config = dict(
    n_layer=13,
    d_model=640,
    n_head=5,
    n_kv_head=1,
    head_dim=64,
    d_mlp=1280,
    vocab_size=16384,
    activation='swiglu',
    norm='rmsnorm',
    norm_place='pre',
    norm_eps=1e-05,
    positions='rope',
    rope_base=10000.0,
    rope_fraction=1.0,
    qk_norm=True,
    attn_scale=0.125,
    bias='none',
    tie_embeddings=False,
    parallel_block=True,
    init='normal',
    init_std_qkv=0.0165,
    init_std_o=0.0,
    init_std_up=0.0165,
    init_std_down=0.0,
    optimizer='muon_variant',
    lr=0.0162,
    lr_mult_qkv=0.4,
    lr_mult_down=0.7,
    beta1=0.93,
    lr_head=0.00564,
    warmup_steps=28,
    schedule='wsd',
    decay_fraction=0.265,
    decay_shape='pow',
    final_lr_fraction=0.0,
    batch_tokens=65536,
    seq_len=768,
    doc_mask=True,
    train_tokens=736500000,
    steps=11239,
    dataset='wikipedia_en',
)
MLP neurons of a small language model. Each row is named by its layer, matrix (gate and up: input weights) and neuron, and shows model dimensions 496-559. Each number is 200 + 20 x the weight over its row's rms, rounded and kept within 0 to 999. A neuron's up and down rows have the sign that makes its largest values positive.
After each neuron's rows, "fires on" lists the tokens most often at its 100 highest values on Wikipedia text that the model never trained on.

L9.gate1201,210,200,191,192,186,187,213,213,213,205,193,238,172,183,204,185,174,208,197,224,178,229,197,211,219,209,211,183,230,232,186,199,173,204,222,173,179,221,196,152,200,195,196,230,187,202,194,195,204,194,155,225,190,173,205,213,158,207,196,181,194,222,164,186
L9.up1201,181,217,198,186,239,185,174,200,231,203,199,215,197,173,190,177,202,188,202,214,224,275,192,210,203,211,238,207,214,182,200,200,198,198,204,187,200,202,203,233,168,189,227,186,202,221,152,168,213,191,235,180,188,182,152,201,232,206,214,204,201,212,176,225
fires on: " by", " the", " a", " via"

L3.gate1203,199,228,189,220,219,214,194,213,210,202,179,216,211,193,191,191,181,220,214,205,210,222,188,190,186,202,202,179,199,189,194,201,211,201,191,162,223,238,218,193,230,154,186,202,198,152,183,171,221,203,225,218,214,217,228,189,231,199,196,159,216,192,220,219
L3.up1203,227,197,175,172,190,251,162,200,192,217,189,222,193,168,221,221,203,183,180,200,205,222,213,201,218,167,210,216,222,191,227,180,188,211,171,216,184,207,195,218,204,196,171,231,213,188,200,209,212,199,205,185,204,206,182,205,215,233,197,203,220,176,213,225
fires on: ";", "|", " ."

L7.gate242,175,193,230,173,175,210,176,213,165,204,183,211,203,197,176,195,259,210,174,214,196,223,176,209,204,151,193,188,258,225,167,205,176,177,195,204,224,187,183,241,214,201,190,202,244,188,183,208,178,186,210,199,204,182,211,185,204,232,194,185,171,186,240,211
L7.up242,198,218,205,174,214,198,196,214,201,199,230,186,208,204,170,225,185,216,147,150,217,202,210,191,202,231,210,194,218,198,228,173,162,213,210,178,221,195,221,204,159,219,162,210,201,212,203,215,191,174,165,230,169,193,200,221,223,213,183,224,213,231,207,194
fires on: " by", " on", " to", " for", " at", " from"

L8.gate462,199,205,208,204,228,192,189,173,227,208,145,246,195,174,180,179,202,221,216,210,212,224,153,209,196,229,185,214,204,192,249,214,167,214,198,158,210,164,202,173,179,194,203,194,219,197,220,198,184,178,218,180,191,173,201,217,197,225,191,208,216,218,218,218
L8.up462,239,212,175,197,201,217,191,195,187,175,186,213,226,203,176,202,172,244,200,203,204,167,187,229,181,196,168,219,202,207,199,175,208,197,192,191,217,214,197,230,215,231,203,242,198,227,192,204,209,227,202,173,186,193,236,197,167,192,182,216,196,165,220,191
fires on: ".", " and", "ER", " of"

L3.gate398,233,238,198,241,188,207,192,217,222,216,192,201,217,219,193,198,187,207,216,172,213,185,194,218,176,204,210,192,224,202,189,171,239,188,208,187,189,213,246,240,203,170,181,218,212,217,206,182,191,189,186,227,188,189,203,203,195,210,169,192,202,232,187,195
L3.up398,196,234,192,212,213,194,239,212,239,219,207,188,215,221,182,185,180,230,216,215,201,194,204,230,190,219,226,223,198,191,194,198,232,223,178,233,205,190,175,199,200,202,195,206,215,182,195,207,173,221,189,201,187,184,235,195,158,204,207,203,213,224,217,200
fires on: " |", ";", " a"

L10.gate245,178,205,244,201,184,183,188,177,218,195,195,186,212,218,192,175,170,188,185,171,213,153,192,190,186,184,240,199,198,195,222,183,182,193,201,178,225,211,206,184,209,210,226,196,215,195,194,197,205,212,223,181,194,201,159,238,197,207,191,164,205,158,236,201
L10.up245,262,210,210,214,205,231,211,196,196,207,169,203,230,205,173,176,231,229,221,176,208,204,199,243,195,195,210,191,190,179,209,197,215,176,199,217,202,175,202,216,236,204,173,257,221,202,172,194,190,179,259,191,190,174,251,227,198,221,192,215,213,162,192,199
fires on: " of", ",", " and"

L5.gate1120,197,192,157,217,231,164,179,190,205,226,186,213,227,227,211,192,185,224,186,210,179,232,204,198,185,225,202,177,188,207,206,216,200,195,213,171,225,182,164,195,205,158,232,208,176,182,156,185,204,210,198,172,160,188,204,200,197,211,165,179,204,199,223,199
L5.up1120,225,223,190,238,202,211,204,213,195,183,239,192,223,196,185,188,185,191,205,180,209,180,184,216,193,215,161,166,228,183,201,211,182,229,194,230,216,196,182,219,212,175,192,208,186,241,196,221,173,197,181,191,198,172,181,201,219,160,246,193,177,189,205,192
fires on: " is", " a", " ", "im", " V", " was"

L9.gate855,150,185,208,217,211,248,207,175,251,198,152,180,183,182,175,200,170,180,196,197,212,172,188,207,189,227,185,176,206,218,193,209,219,194,167,198,216,184,197,213,204,231,216,208,184,151,221,214,194,207,233,193,202,189,182,198,188,202,186,204,188,206,195,233
L9.up855,151,187,208,202,243,237,210,179,217,206,162,167,179,157,164,204,173,180,221,188,193,201,197,169,190,218,167,191,211,220,191,189,219,207,181,178,200,173,195,194,221,242,208,212,186,147,216,230,204,194,224,209,186,170,175,189,173,214,210,215,192,196,213,210
fires on: ".\n\n", "\n\n", ".\"\n\n", ").\n\n"

L8.gate293,187,157,191,216,208,204,164,232,196,194,211,185,212,188,209,201,218,148,216,201,206,188,177,192,204,195,201,216,215,218,230,203,203,202,189,186,194,206,201,188,237,207,204,212,168,204,183,201,216,233,208,186,216,197,205,192,192,206,223,220,154,231,226,216
L8.up293,147,164,193,224,200,176,176,238,200,194,195,178,232,224,226,210,209,185,223,233,214,211,199,212,185,199,169,182,194,199,220,225,198,204,174,186,160,210,209,202,167,208,164,215,214,267,202,219,193,208,219,205,176,205,181,195,200,203,215,207,185,225,182,237
fires on: " |", " "

L8.gate217,167,207,181,218,185,153,179,184,202,192,194,214,242,207,216,193,216,192,173,177,208,213,248,197,191,215,187,203,228,154,222,192,219,190,203,204,197,185,183,165,232,196,207,192,202,190,190,219,199,187,201,195,193,199,198,198,227,218,185,177,205,179,194,211
L8.up217,179,225,210,233,248,200,150,187,217,186,186,207,190,206,162,198,189,192,209,221,209,210,215,214,197,230,191,198,202,182,188,204,217,203,217,202,190,169,194,231,190,191,213,183,198,205,228,186,210,198,182,202,194,208,194,226,229,195,192,219,212,190,219,218
fires on: " ", " out", " under", " of", " \""

L10.gate477,180,195,208,173,193,207,180,189,183,177,143,183,174,181,174,240,198,237,200,190,203,184,211,179,210,182,208,201,199,214,183,223,187,208,159,205,189,199,181,198,207,202,200,155,218,172,207,195,165,212,214,157,219,171,215,204,196,175,223,235,173,225,182,197
L10.up477,154,190,197,179,208,183,184,216,197,203,205,209,171,204,156,207,225,208,195,192,216,165,193,182,185,172,174,216,210,185,229,205,212,193,190,207,164,178,198,200,155,218,225,197,209,190,188,167,217,167,219,190,209,201,183,223,193,198,222,233,205,195,191,211
fires on: ".\n\n", "\n\n"

L5.gate502,187,212,178,186,194,168,201,200,222,235,194,202,229,211,205,198,200,210,204,183,217,230,205,183,224,189,185,183,184,208,208,179,210,224,241,201,222,181,183,174,184,197,203,214,199,203,180,186,201,211,186,148,178,206,199,202,202,206,206,214,227,194,184,208
L5.up502,222,218,169,168,200,192,227,185,166,239,185,243,202,216,198,212,205,210,207,184,191,198,154,215,205,197,218,192,186,239,190,179,198,192,219,220,175,199,205,232,199,235,173,169,212,210,215,169,195,175,232,173,246,182,184,208,208,189,198,222,211,169,211,198
fires on: " ;", " –", " -", " series"

L8.gate758,149,168,225,202,209,183,210,186,220,201,191,195,210,184,185,190,194,221,194,220,228,183,201,207,227,176,184,166,200,204,224,220,198,172,178,218,176,214,186,172,209,207,201,209,216,199,201,211,170,203,237,173,171,203,196,216,195,202,192,203,200,204,192,224
L8.up758,160,188,241,171,229,196,199,192,208,220,187,201,194,158,179,198,174,214,187,165,185,201,194,171,219,172,195,172,209,188,209,206,188,195,190,192,183,188,202,163,212,216,210,202,211,162,201,227,200,202,233,193,196,189,184,207,155,203,199,215,218,182,214,199
fires on: ".\n\n", "\n\n", " |\n\n", ".\"\n\n"

L9.gate161,209,203,210,223,185,217,194,211,179,192,200,215,245,208,202,195,205,199,217,196,231,191,194,193,186,186,212,171,205,168,176,218,208,197,232,205,173,219,204,179,201,240,174,235,227,183,220,236,214,207,182,201,182,168,198,234,215,213,180,216,204,220,216,212
L9.up161,193,216,214,199,174,205,183,190,200,199,222,191,180,196,181,185,198,173,189,222,205,184,202,202,215,173,202,199,202,195,186,200,192,187,195,223,193,194,204,212,164,221,212,160,183,222,193,186,188,213,222,192,163,235,203,204,227,177,210,204,158,179,228,194
fires on: " ", " v", " |\n", "."

L10.gate313,213,212,196,190,218,234,238,207,224,211,210,191,199,178,197,187,182,219,196,201,205,180,225,198,193,177,175,189,174,204,178,206,211,205,186,201,191,185,190,203,206,226,209,184,204,175,169,211,166,189,185,210,187,225,209,186,236,186,193,180,177,216,151,217
L10.up313,206,191,166,201,194,242,212,208,241,194,193,189,203,224,190,192,168,225,231,181,216,192,209,184,166,199,196,191,187,196,179,179,207,194,200,199,197,202,206,230,234,174,191,211,180,189,195,189,153,212,157,210,233,185,232,219,190,219,188,213,208,235,188,173
fires on: ".", "\".", ")."

L7.gate1194,231,173,146,196,207,189,197,145,208,178,215,207,199,204,184,198,208,182,181,165,174,196,180,223,205,175,227,152,204,168,217,230,210,209,206,188,230,168,196,196,201,237,194,197,196,180,197,212,209,218,198,174,197,225,200,195,184,172,191,203,247,165,247,216
L7.up1194,165,169,224,204,179,231,195,167,189,208,247,229,185,173,199,221,223,183,191,199,195,192,178,225,220,205,214,173,199,141,219,218,184,200,183,187,267,155,193,214,197,192,206,169,157,204,195,191,222,202,170,227,215,214,220,204,198,172,166,186,206,202,219,221
fires on: " a", ",", " an", "),"

L5.gate63,173,183,193,202,190,200,187,211,200,202,187,209,199,207,184,164,211,223,170,218,216,196,187,214,193,191,186,202,222,214,182,207,183,188,192,183,168,183,221,191,230,208,193,207,232,235,233,190,207,235,224,200,194,197,213,201,200,140,186,229,213,209,209,232
L5.up63,173,205,222,207,194,180,196,178,211,182,205,188,214,184,163,197,194,218,192,225,209,186,185,217,208,194,185,200,216,210,179,217,214,195,196,189,177,218,209,233,183,180,181,191,238,215,198,214,205,180,224,202,197,168,197,200,235,197,203,203,211,183,191,221
fires on: " ", "==\n\n", " ==\n\n", "===\n\n", " ===\n\n", "18"

L7.gate271,191,231,226,204,194,194,242,223,214,194,163,206,183,183,168,206,224,182,223,218,207,199,209,215,187,202,187,172,199,199,217,190,199,180,202,150,247,187,214,193,180,175,203,206,212,179,207,180,174,186,199,223,211,198,222,212,232,217,199,185,200,213,183,171
L7.up271,214,212,186,213,205,231,148,230,231,194,240,186,225,197,202,221,193,202,189,201,200,176,226,189,197,184,201,149,182,205,216,178,187,218,207,193,230,204,174,201,172,186,198,197,184,186,166,207,189,183,217,191,193,214,197,215,215,214,213,164,188,210,191,200
fires on: "–", " |", " ", ";", "-", "24"

L5.gate78,193,161,205,179,212,196,203,185,171,221,210,235,220,203,185,197,173,172,170,208,222,167,175,182,217,199,218,231,168,205,187,181,192,177,212,197,208,168,214,221,200,192,210,203,215,183,189,220,191,192,174,191,191,177,196,197,219,237,228,201,213,210,195,198
L5.up78,207,163,181,210,181,195,204,194,230,174,216,177,238,223,220,181,164,171,212,173,237,169,187,194,185,210,210,205,190,199,233,184,199,194,228,186,217,201,211,251,227,213,222,191,215,217,205,201,231,205,206,200,174,180,211,174,201,211,212,238,225,185,173,187
fires on: " was", " were", " could"

L10.gate900,169,235,209,181,212,203,204,158,198,216,188,220,175,194,198,200,210,167,228,212,172,220,185,194,215,209,193,167,206,213,208,183,192,167,191,201,177,226,209,182,192,179,228,218,175,183,168,215,193,216,208,233,194,207,181,181,207,177,193,185,249,230,215,195
L10.up900,196,213,186,195,219,200,188,202,213,224,222,194,188,194,215,208,203,201,203,219,185,217,216,249,198,215,246,180,192,201,167,204,205,211,204,207,196,184,178,212,202,241,178,205,241,194,220,211,223,166,228,208,167,197,179,218,191,220,203,207,192,196,195,214
fires on: " the", " of", "_", " in", " by"

L7.gate904,202,203,197,217,225,258,190,177,215,196,195,196,212,171,183,215,161,198,221,196,170,201,228,215,233,195,215,186,225,178,193,174,137,217,210,209,190,192,206,205,188,231,186,204,153,218,208,179,202,237,212,198,217,203,176,213,220,209,197,213,189,193,225,220
L7.up904,169,208,203,155,190,194,176,190,234,200,208,214,217,157,179,166,183,211,188,198,176,239,246,199,212,160,182,194,177,166,202,186,201,233,178,203,195,155,191,205,218,188,182,194,206,245,177,213,205,211,222,211,222,184,191,216,188,192,220,226,203,173,190,220
fires on: " ", ".\n\n", " |\n\n", "\n\n"

L10.gate80,163,216,201,209,179,208,216,175,208,214,187,188,166,192,191,185,196,203,206,209,198,203,192,225,212,194,160,186,188,237,216,203,200,217,197,201,160,152,210,209,207,244,213,227,190,173,210,212,186,214,219,167,193,196,189,222,169,202,183,180,187,232,192,213
L10.up80,200,207,205,215,179,224,197,229,195,196,204,190,161,194,205,210,196,216,205,220,162,184,188,193,167,163,180,205,187,212,218,195,247,205,219,207,177,164,181,199,167,176,196,228,196,193,240,186,195,204,156,191,195,232,193,190,193,171,177,209,178,215,206,206
fires on: " the", "'s", " his", " of", " after", " until"

L8.gate904,213,189,170,204,190,195,202,221,207,215,206,208,226,217,188,224,149,194,212,222,160,208,196,197,179,220,226,201,187,208,231,202,200,201,229,223,220,186,228,224,171,232,216,199,169,189,207,185,223,189,196,159,211,203,220,223,221,204,169,190,222,201,204,218
L8.up904,187,177,204,190,210,228,221,214,238,203,195,196,171,225,161,195,210,206,193,202,218,205,194,195,173,202,200,189,196,197,178,205,173,201,192,163,196,211,217,203,164,208,150,180,197,187,222,150,184,206,215,201,227,195,206,196,198,197,211,153,169,210,186,180
fires on: " to", " and", " &", " or", "iz", " "

L8.gate1235,163,161,160,221,176,168,221,188,194,209,265,202,190,173,185,221,181,205,201,161,229,209,197,164,190,195,165,208,199,220,226,159,203,219,205,186,228,207,218,201,205,172,224,204,188,208,207,211,223,189,226,190,219,185,218,200,233,230,221,212,208,177,157,199
L8.up1235,198,204,194,197,185,181,233,195,216,212,175,215,165,152,228,228,227,224,208,218,172,199,206,178,158,170,218,204,209,203,219,202,197,202,205,216,161,224,217,218,198,201,168,190,196,207,180,186,223,170,233,200,210,195,209,178,176,226,211,195,214,208,208,190
fires on: " was", " in", " ", " held", " were", " place"

L8.gate591,175,209,174,202,142,194,188,185,189,192,200,230,215,225,205,215,214,226,206,179,230,158,235,168,170,143,198,174,205,188,174,185,224,192,207,216,182,202,214,215,206,204,189,207,208,173,211,189,190,176,150,223,177,230,208,218,229,230,195,212,166,188,215,193
L8.up591,221,205,216,226,266,221,213,221,194,198,232,215,243,181,168,220,219,192,208,207,193,158,208,227,217,232,219,218,189,192,186,205,203,224,209,226,190,200,212,207,184,183,218,189,206,234,210,213,162,171,160,194,203,219,202,178,176,224,163,172,201,168,220,179
fires on: " ", " |", ","

L10.gate19,207,196,193,186,205,193,222,128,180,190,218,198,227,200,186,200,220,216,167,213,229,225,196,232,212,178,218,195,168,200,192,236,209,200,186,208,176,238,192,188,190,207,176,207,198,203,217,159,152,225,187,188,183,184,204,220,237,157,218,210,174,218,204,225
L10.up19,205,208,208,199,182,173,222,227,200,211,191,169,200,182,196,199,230,197,178,194,205,216,233,183,195,179,195,213,183,202,185,202,221,167,214,220,231,234,195,194,216,223,181,191,183,169,169,204,203,222,210,216,203,167,212,222,246,216,203,238,201,181,201,186
fires on: " has", " have", " had", " not", " never"

L7.gate371,182,191,188,210,215,188,192,179,202,215,220,191,242,192,228,227,203,200,220,196,194,188,165,211,201,204,187,196,209,211,205,220,187,202,187,206,232,206,196,203,193,213,185,239,177,185,198,230,227,200,199,178,199,187,207,230,168,219,207,185,197,204,183,212
L7.up371,179,190,204,184,209,208,195,203,206,194,179,209,149,184,191,203,229,217,192,218,238,184,217,232,183,213,215,229,212,188,244,204,170,229,175,212,184,214,181,247,186,195,190,231,223,215,185,177,200,197,172,219,200,157,181,216,201,210,201,176,190,222,249,184
fires on: " in", " at", " commit"

L7.gate521,184,210,186,204,187,225,250,187,169,190,229,224,188,194,199,185,207,180,158,212,207,197,210,236,248,212,184,197,158,214,202,184,211,178,190,202,211,186,169,203,197,222,237,173,233,202,183,208,183,177,219,191,198,229,221,209,172,189,159,194,216,202,188,188
L7.up521,213,179,194,181,194,184,220,191,193,191,171,200,192,246,219,210,193,194,230,223,195,213,187,197,213,187,178,189,170,191,191,184,186,162,209,193,217,214,214,194,227,184,174,213,170,192,210,162,162,227,203,198,208,200,204,155,211,204,229,217,218,166,233,203
fires on: " on", "ud", "),", " career", "."

L10.gate68,175,173,208,212,202,192,196,193,209,210,151,190,220,172,164,208,196,221,178,211,224,196,226,181,201,189,205,195,170,205,190,206,208,168,168,247,239,183,229,199,187,169,198,190,221,182,195,198,164,224,170,185,209,180,209,195,185,202,258,200,189,200,177,200
L10.up68,167,188,197,186,225,177,203,214,217,178,199,153,154,165,168,216,197,187,165,195,182,182,171,201,196,206,187,179,206,181,215,176,216,224,204,193,194,229,184,192,194,217,196,189,199,185,200,204,204,205,213,203,181,167,178,216,165,194,164,234,204,193,196,222
fires on: ".\n\n", ".\"\n\n"

L10.gate644,215,196,194,211,199,165,206,217,207,199,202,188,220,198,173,163,195,225,198,192,181,186,229,205,219,201,230,195,222,166,180,201,172,210,229,192,222,203,232,197,212,231,210,192,198,195,215,190,187,220,214,178,168,156,184,197,235,198,206,181,190,214,215,224
L10.up644,214,187,170,189,215,180,193,177,199,168,198,200,177,189,145,186,181,214,186,221,227,187,230,196,189,221,184,172,208,181,199,193,216,200,175,189,168,187,208,197,191,196,193,161,190,203,186,180,211,184,208,164,196,194,200,182,219,220,233,192,194,198,208,214
fires on: " "

L3.gate1234,180,202,179,192,212,216,230,182,230,213,189,215,236,181,201,181,194,227,214,226,217,179,194,212,180,202,155,156,197,158,197,202,223,202,226,194,134,194,180,180,239,202,201,171,197,207,193,200,199,199,191,212,219,234,169,225,214,163,191,193,186,186,194,167
L3.up1234,208,208,169,251,248,172,222,206,199,195,199,237,167,207,224,206,205,193,174,219,205,203,210,198,208,222,227,188,189,220,233,184,205,200,213,195,201,196,192,217,200,173,195,201,154,148,189,217,203,226,171,216,202,201,224,183,240,200,216,180,197,162,213,187
fires on: "dale", "1", "akers", "0", "2"

L9.gate11,215,205,199,211,172,196,216,175,214,182,161,213,235,209,199,214,195,189,213,193,214,264,246,192,198,218,210,187,197,230,214,200,227,193,216,198,206,175,206,184,200,209,159,212,210,210,190,196,202,213,205,195,207,188,199,204,173,192,193,187,216,173,208,209
L9.up11,190,171,204,192,204,193,202,179,223,173,193,214,208,236,215,221,203,170,177,190,209,208,212,190,223,185,220,202,157,214,177,170,188,201,212,237,208,196,201,182,212,208,185,191,160,222,203,214,169,182,196,220,191,235,193,224,206,198,238,216,160,177,197,221
fires on: ",", "',", ")", ".)"

L5.gate13,193,173,208,198,174,202,188,199,209,214,236,212,171,218,184,173,231,186,184,188,246,138,218,177,166,193,219,197,200,173,231,210,229,170,198,190,184,176,187,166,191,199,199,197,198,209,202,206,190,197,211,181,160,216,221,198,198,206,205,206,228,242,225,194
L5.up13,204,168,224,180,183,216,190,212,203,217,191,201,176,209,182,220,191,227,182,210,180,180,231,219,175,179,236,187,214,203,225,209,177,197,189,198,174,227,219,226,227,189,198,185,192,252,178,213,162,192,207,204,166,179,185,163,207,200,228,192,220,237,211,192
fires on: "ar", "y", " Par", "r", "hy"

L7.gate893,202,178,205,224,205,189,189,236,191,196,206,164,197,189,192,177,202,187,183,194,193,166,181,168,198,199,216,175,222,244,230,206,198,189,209,224,195,225,178,166,234,212,229,214,203,170,201,201,201,207,213,187,213,194,185,198,177,184,191,192,210,205,171,234
L7.up893,211,171,177,229,185,239,208,188,210,209,206,174,181,191,209,213,211,220,174,211,230,185,191,191,207,189,209,192,248,185,216,194,217,185,195,218,172,223,251,204,224,197,194,193,206,224,158,185,201,189,200,185,197,203,241,219,197,203,187,214,191,202,194,175
fires on: " of", " to", " for", "ate"

L8.gate196,210,208,199,202,162,222,200,218,213,190,230,209,212,200,204,243,202,225,216,193,203,171,213,217,194,207,207,170,177,207,193,242,191,182,209,194,196,209,179,193,202,212,196,190,208,174,207,173,197,170,183,160,239,208,195,192,168,198,197,173,221,182,193,206
L8.up196,174,179,205,194,165,245,213,216,227,194,190,204,184,205,220,242,202,200,190,199,183,192,211,189,206,192,194,190,174,246,217,186,218,177,182,173,180,212,176,188,250,199,180,198,200,189,152,173,184,186,224,183,196,200,168,227,196,210,187,217,189,183,202,202
fires on: " and", ",", "|", " (", ":", " a"

L10.gate773,208,198,199,217,187,218,191,186,196,200,194,205,199,209,204,175,182,175,224,196,197,174,196,190,202,197,224,217,199,199,194,203,207,208,171,215,180,205,215,188,222,239,213,202,161,175,195,204,234,213,179,200,227,220,206,213,198,153,229,192,186,201,185,191
L10.up773,219,245,160,212,231,211,201,176,191,182,204,238,222,219,200,184,223,176,222,173,230,197,186,210,200,233,251,182,214,207,213,192,235,217,217,203,190,169,208,163,186,163,171,196,196,184,176,211,220,194,211,193,204,172,235,198,210,204,179,215,217,213,198,198
fires on: " ", " $", "1", "$", ".", "0"

L7.gate396,228,187,200,192,174,216,223,194,210,208,197,202,201,213,165,195,206,178,183,167,220,170,188,184,239,233,158,183,221,192,151,189,248,198,191,200,219,183,217,193,156,194,192,268,239,193,154,189,174,200,223,206,225,210,203,216,202,183,202,188,174,222,213,190
L7.up396,201,173,183,165,206,219,201,176,223,189,203,176,188,205,157,227,200,189,206,190,220,188,198,207,178,182,201,172,195,208,174,191,238,200,199,195,240,202,196,169,207,205,155,230,198,214,205,198,176,184,229,194,173,200,220,198,135,178,185,194,206,234,218,204
fires on: " |", "0", "00", "n", "1"

L8.gate44,186,157,203,167,201,193,158,181,183,181,198,195,204,187,200,215,226,178,176,169,170,209,184,219,200,218,192,136,177,207,236,208,189,219,204,247,197,208,182,201,211,186,176,217,152,211,185,232,194,199,217,190,173,175,190,208,211,206,192,200,189,176,191,217
L8.up44,197,175,183,238,217,184,217,198,188,167,190,175,209,211,229,191,186,204,195,198,208,219,183,189,184,204,176,152,248,219,224,201,180,256,203,195,176,175,201,218,186,165,191,173,201,201,204,199,187,187,174,166,202,185,210,209,218,221,201,218,179,185,191,248
fires on: " ", " is", " (", " |"

L7.gate386,186,181,192,195,203,189,188,192,207,211,181,195,239,167,227,196,227,172,234,151,187,185,181,190,209,214,190,202,215,188,232,194,170,208,173,213,213,234,172,206,238,218,202,198,212,205,195,230,222,189,173,218,206,209,209,189,191,187,197,143,198,193,203,235
L7.up386,247,184,182,203,226,208,183,200,187,198,194,209,199,213,175,202,197,190,216,237,236,166,200,202,215,197,181,198,239,195,221,218,185,200,197,180,191,183,210,216,208,175,199,197,184,210,178,182,226,195,213,205,179,182,226,215,209,199,235,172,166,213,219,193
fires on: " in", " of"

L7.gate305,208,218,186,199,202,215,196,182,222,222,197,221,180,180,205,210,196,196,221,202,213,217,173,189,223,175,190,233,191,180,232,192,200,189,174,210,208,204,194,203,181,198,185,226,205,154,195,181,212,182,221,168,200,204,208,186,212,181,186,213,196,212,188,215
L7.up305,214,188,197,209,210,215,207,197,210,191,207,177,222,197,249,184,228,213,198,187,181,241,225,188,195,158,221,213,178,194,207,207,224,209,174,204,177,205,194,202,190,218,211,186,201,178,200,224,204,193,200,207,212,181,189,192,210,166,182,190,196,190,172,170
fires on: " over", " of", " to", " about", " than", " Over"

L7.gate1270,200,177,216,202,195,195,187,184,219,179,205,198,181,204,246,180,215,198,190,184,204,212,195,176,243,229,173,207,221,238,223,163,152,192,208,197,193,224,177,234,215,200,190,209,225,194,188,208,190,166,198,212,171,206,204,194,213,248,212,199,196,227,211,187
L7.up1270,206,221,214,197,155,226,216,206,186,168,217,203,212,213,203,213,184,209,189,182,225,220,172,163,228,231,172,181,208,232,212,188,187,235,203,233,231,167,203,202,184,155,193,182,228,201,230,203,223,180,200,214,155,199,237,243,206,225,210,202,219,167,184,215
fires on: " by", " at", " of", " company", " division"

L8.gate1237,209,202,200,198,198,189,213,190,207,205,177,212,196,157,174,176,202,173,187,189,175,178,186,183,195,182,217,198,226,207,213,207,155,188,166,188,215,187,188,166,205,211,206,230,218,148,204,235,193,159,240,168,194,197,208,162,190,191,189,191,191,235,188,216
L8.up1237,150,186,196,230,179,236,209,211,210,166,204,171,173,185,188,186,209,217,208,191,222,221,189,191,173,169,229,224,173,156,196,200,202,174,225,197,207,227,223,210,203,200,217,165,201,196,196,215,180,178,192,216,205,193,189,196,220,155,197,241,197,222,221,188
fires on: " to", " of", " by", " like", "1", "0"

L9.gate673,176,185,216,190,214,183,216,175,197,222,219,197,154,200,197,226,172,214,172,235,170,159,189,193,195,222,167,189,213,229,231,183,212,178,183,179,205,204,170,217,241,194,207,240,182,192,226,236,224,187,208,160,201,190,189,185,183,160,192,201,178,221,185,204
L9.up673,219,223,199,179,215,220,191,210,161,202,229,199,190,204,193,209,194,216,237,189,189,187,220,192,211,192,168,203,199,200,188,193,227,200,200,220,195,214,153,168,194,241,215,190,201,216,220,200,202,232,193,180,190,178,180,237,209,177,171,208,214,226,192,227
fires on: "19", " to", " the", " and", " until", " of"

L9.gate118,208,195,187,190,174,224,196,225,215,191,207,188,222,206,198,187,214,223,184,161,256,167,173,181,198,206,178,243,200,211,214,226,209,198,196,196,193,179,185,221,239,187,202,197,215,201,208,197,185,183,173,196,180,198,188,189,210,185,229,176,197,209,210,195
L9.up118,206,208,164,194,183,212,192,205,207,199,207,143,199,201,180,182,181,187,170,191,218,191,183,217,195,203,178,203,193,236,241,167,219,222,210,185,206,237,215,186,232,194,178,177,195,212,190,214,187,181,212,231,204,205,209,215,226,193,196,194,237,213,186,159
fires on: " it", " was", " is", " It", "'s", "G"

L10.gate400,225,201,196,169,201,215,221,142,202,196,200,229,197,193,195,212,195,228,166,219,193,207,220,242,201,187,205,168,199,181,173,237,180,209,181,173,220,185,224,186,229,207,208,231,204,199,194,198,208,228,190,220,237,204,223,230,193,190,223,178,250,167,205,207
L10.up400,171,169,201,223,217,223,217,204,219,206,225,187,179,188,185,191,220,209,204,185,180,195,204,206,202,205,184,195,184,202,216,244,198,194,180,199,209,213,237,218,231,213,130,217,195,205,200,175,187,193,211,190,186,183,154,200,187,198,160,182,200,150,219,230
fires on: " the", ",", " bill", " a", " article"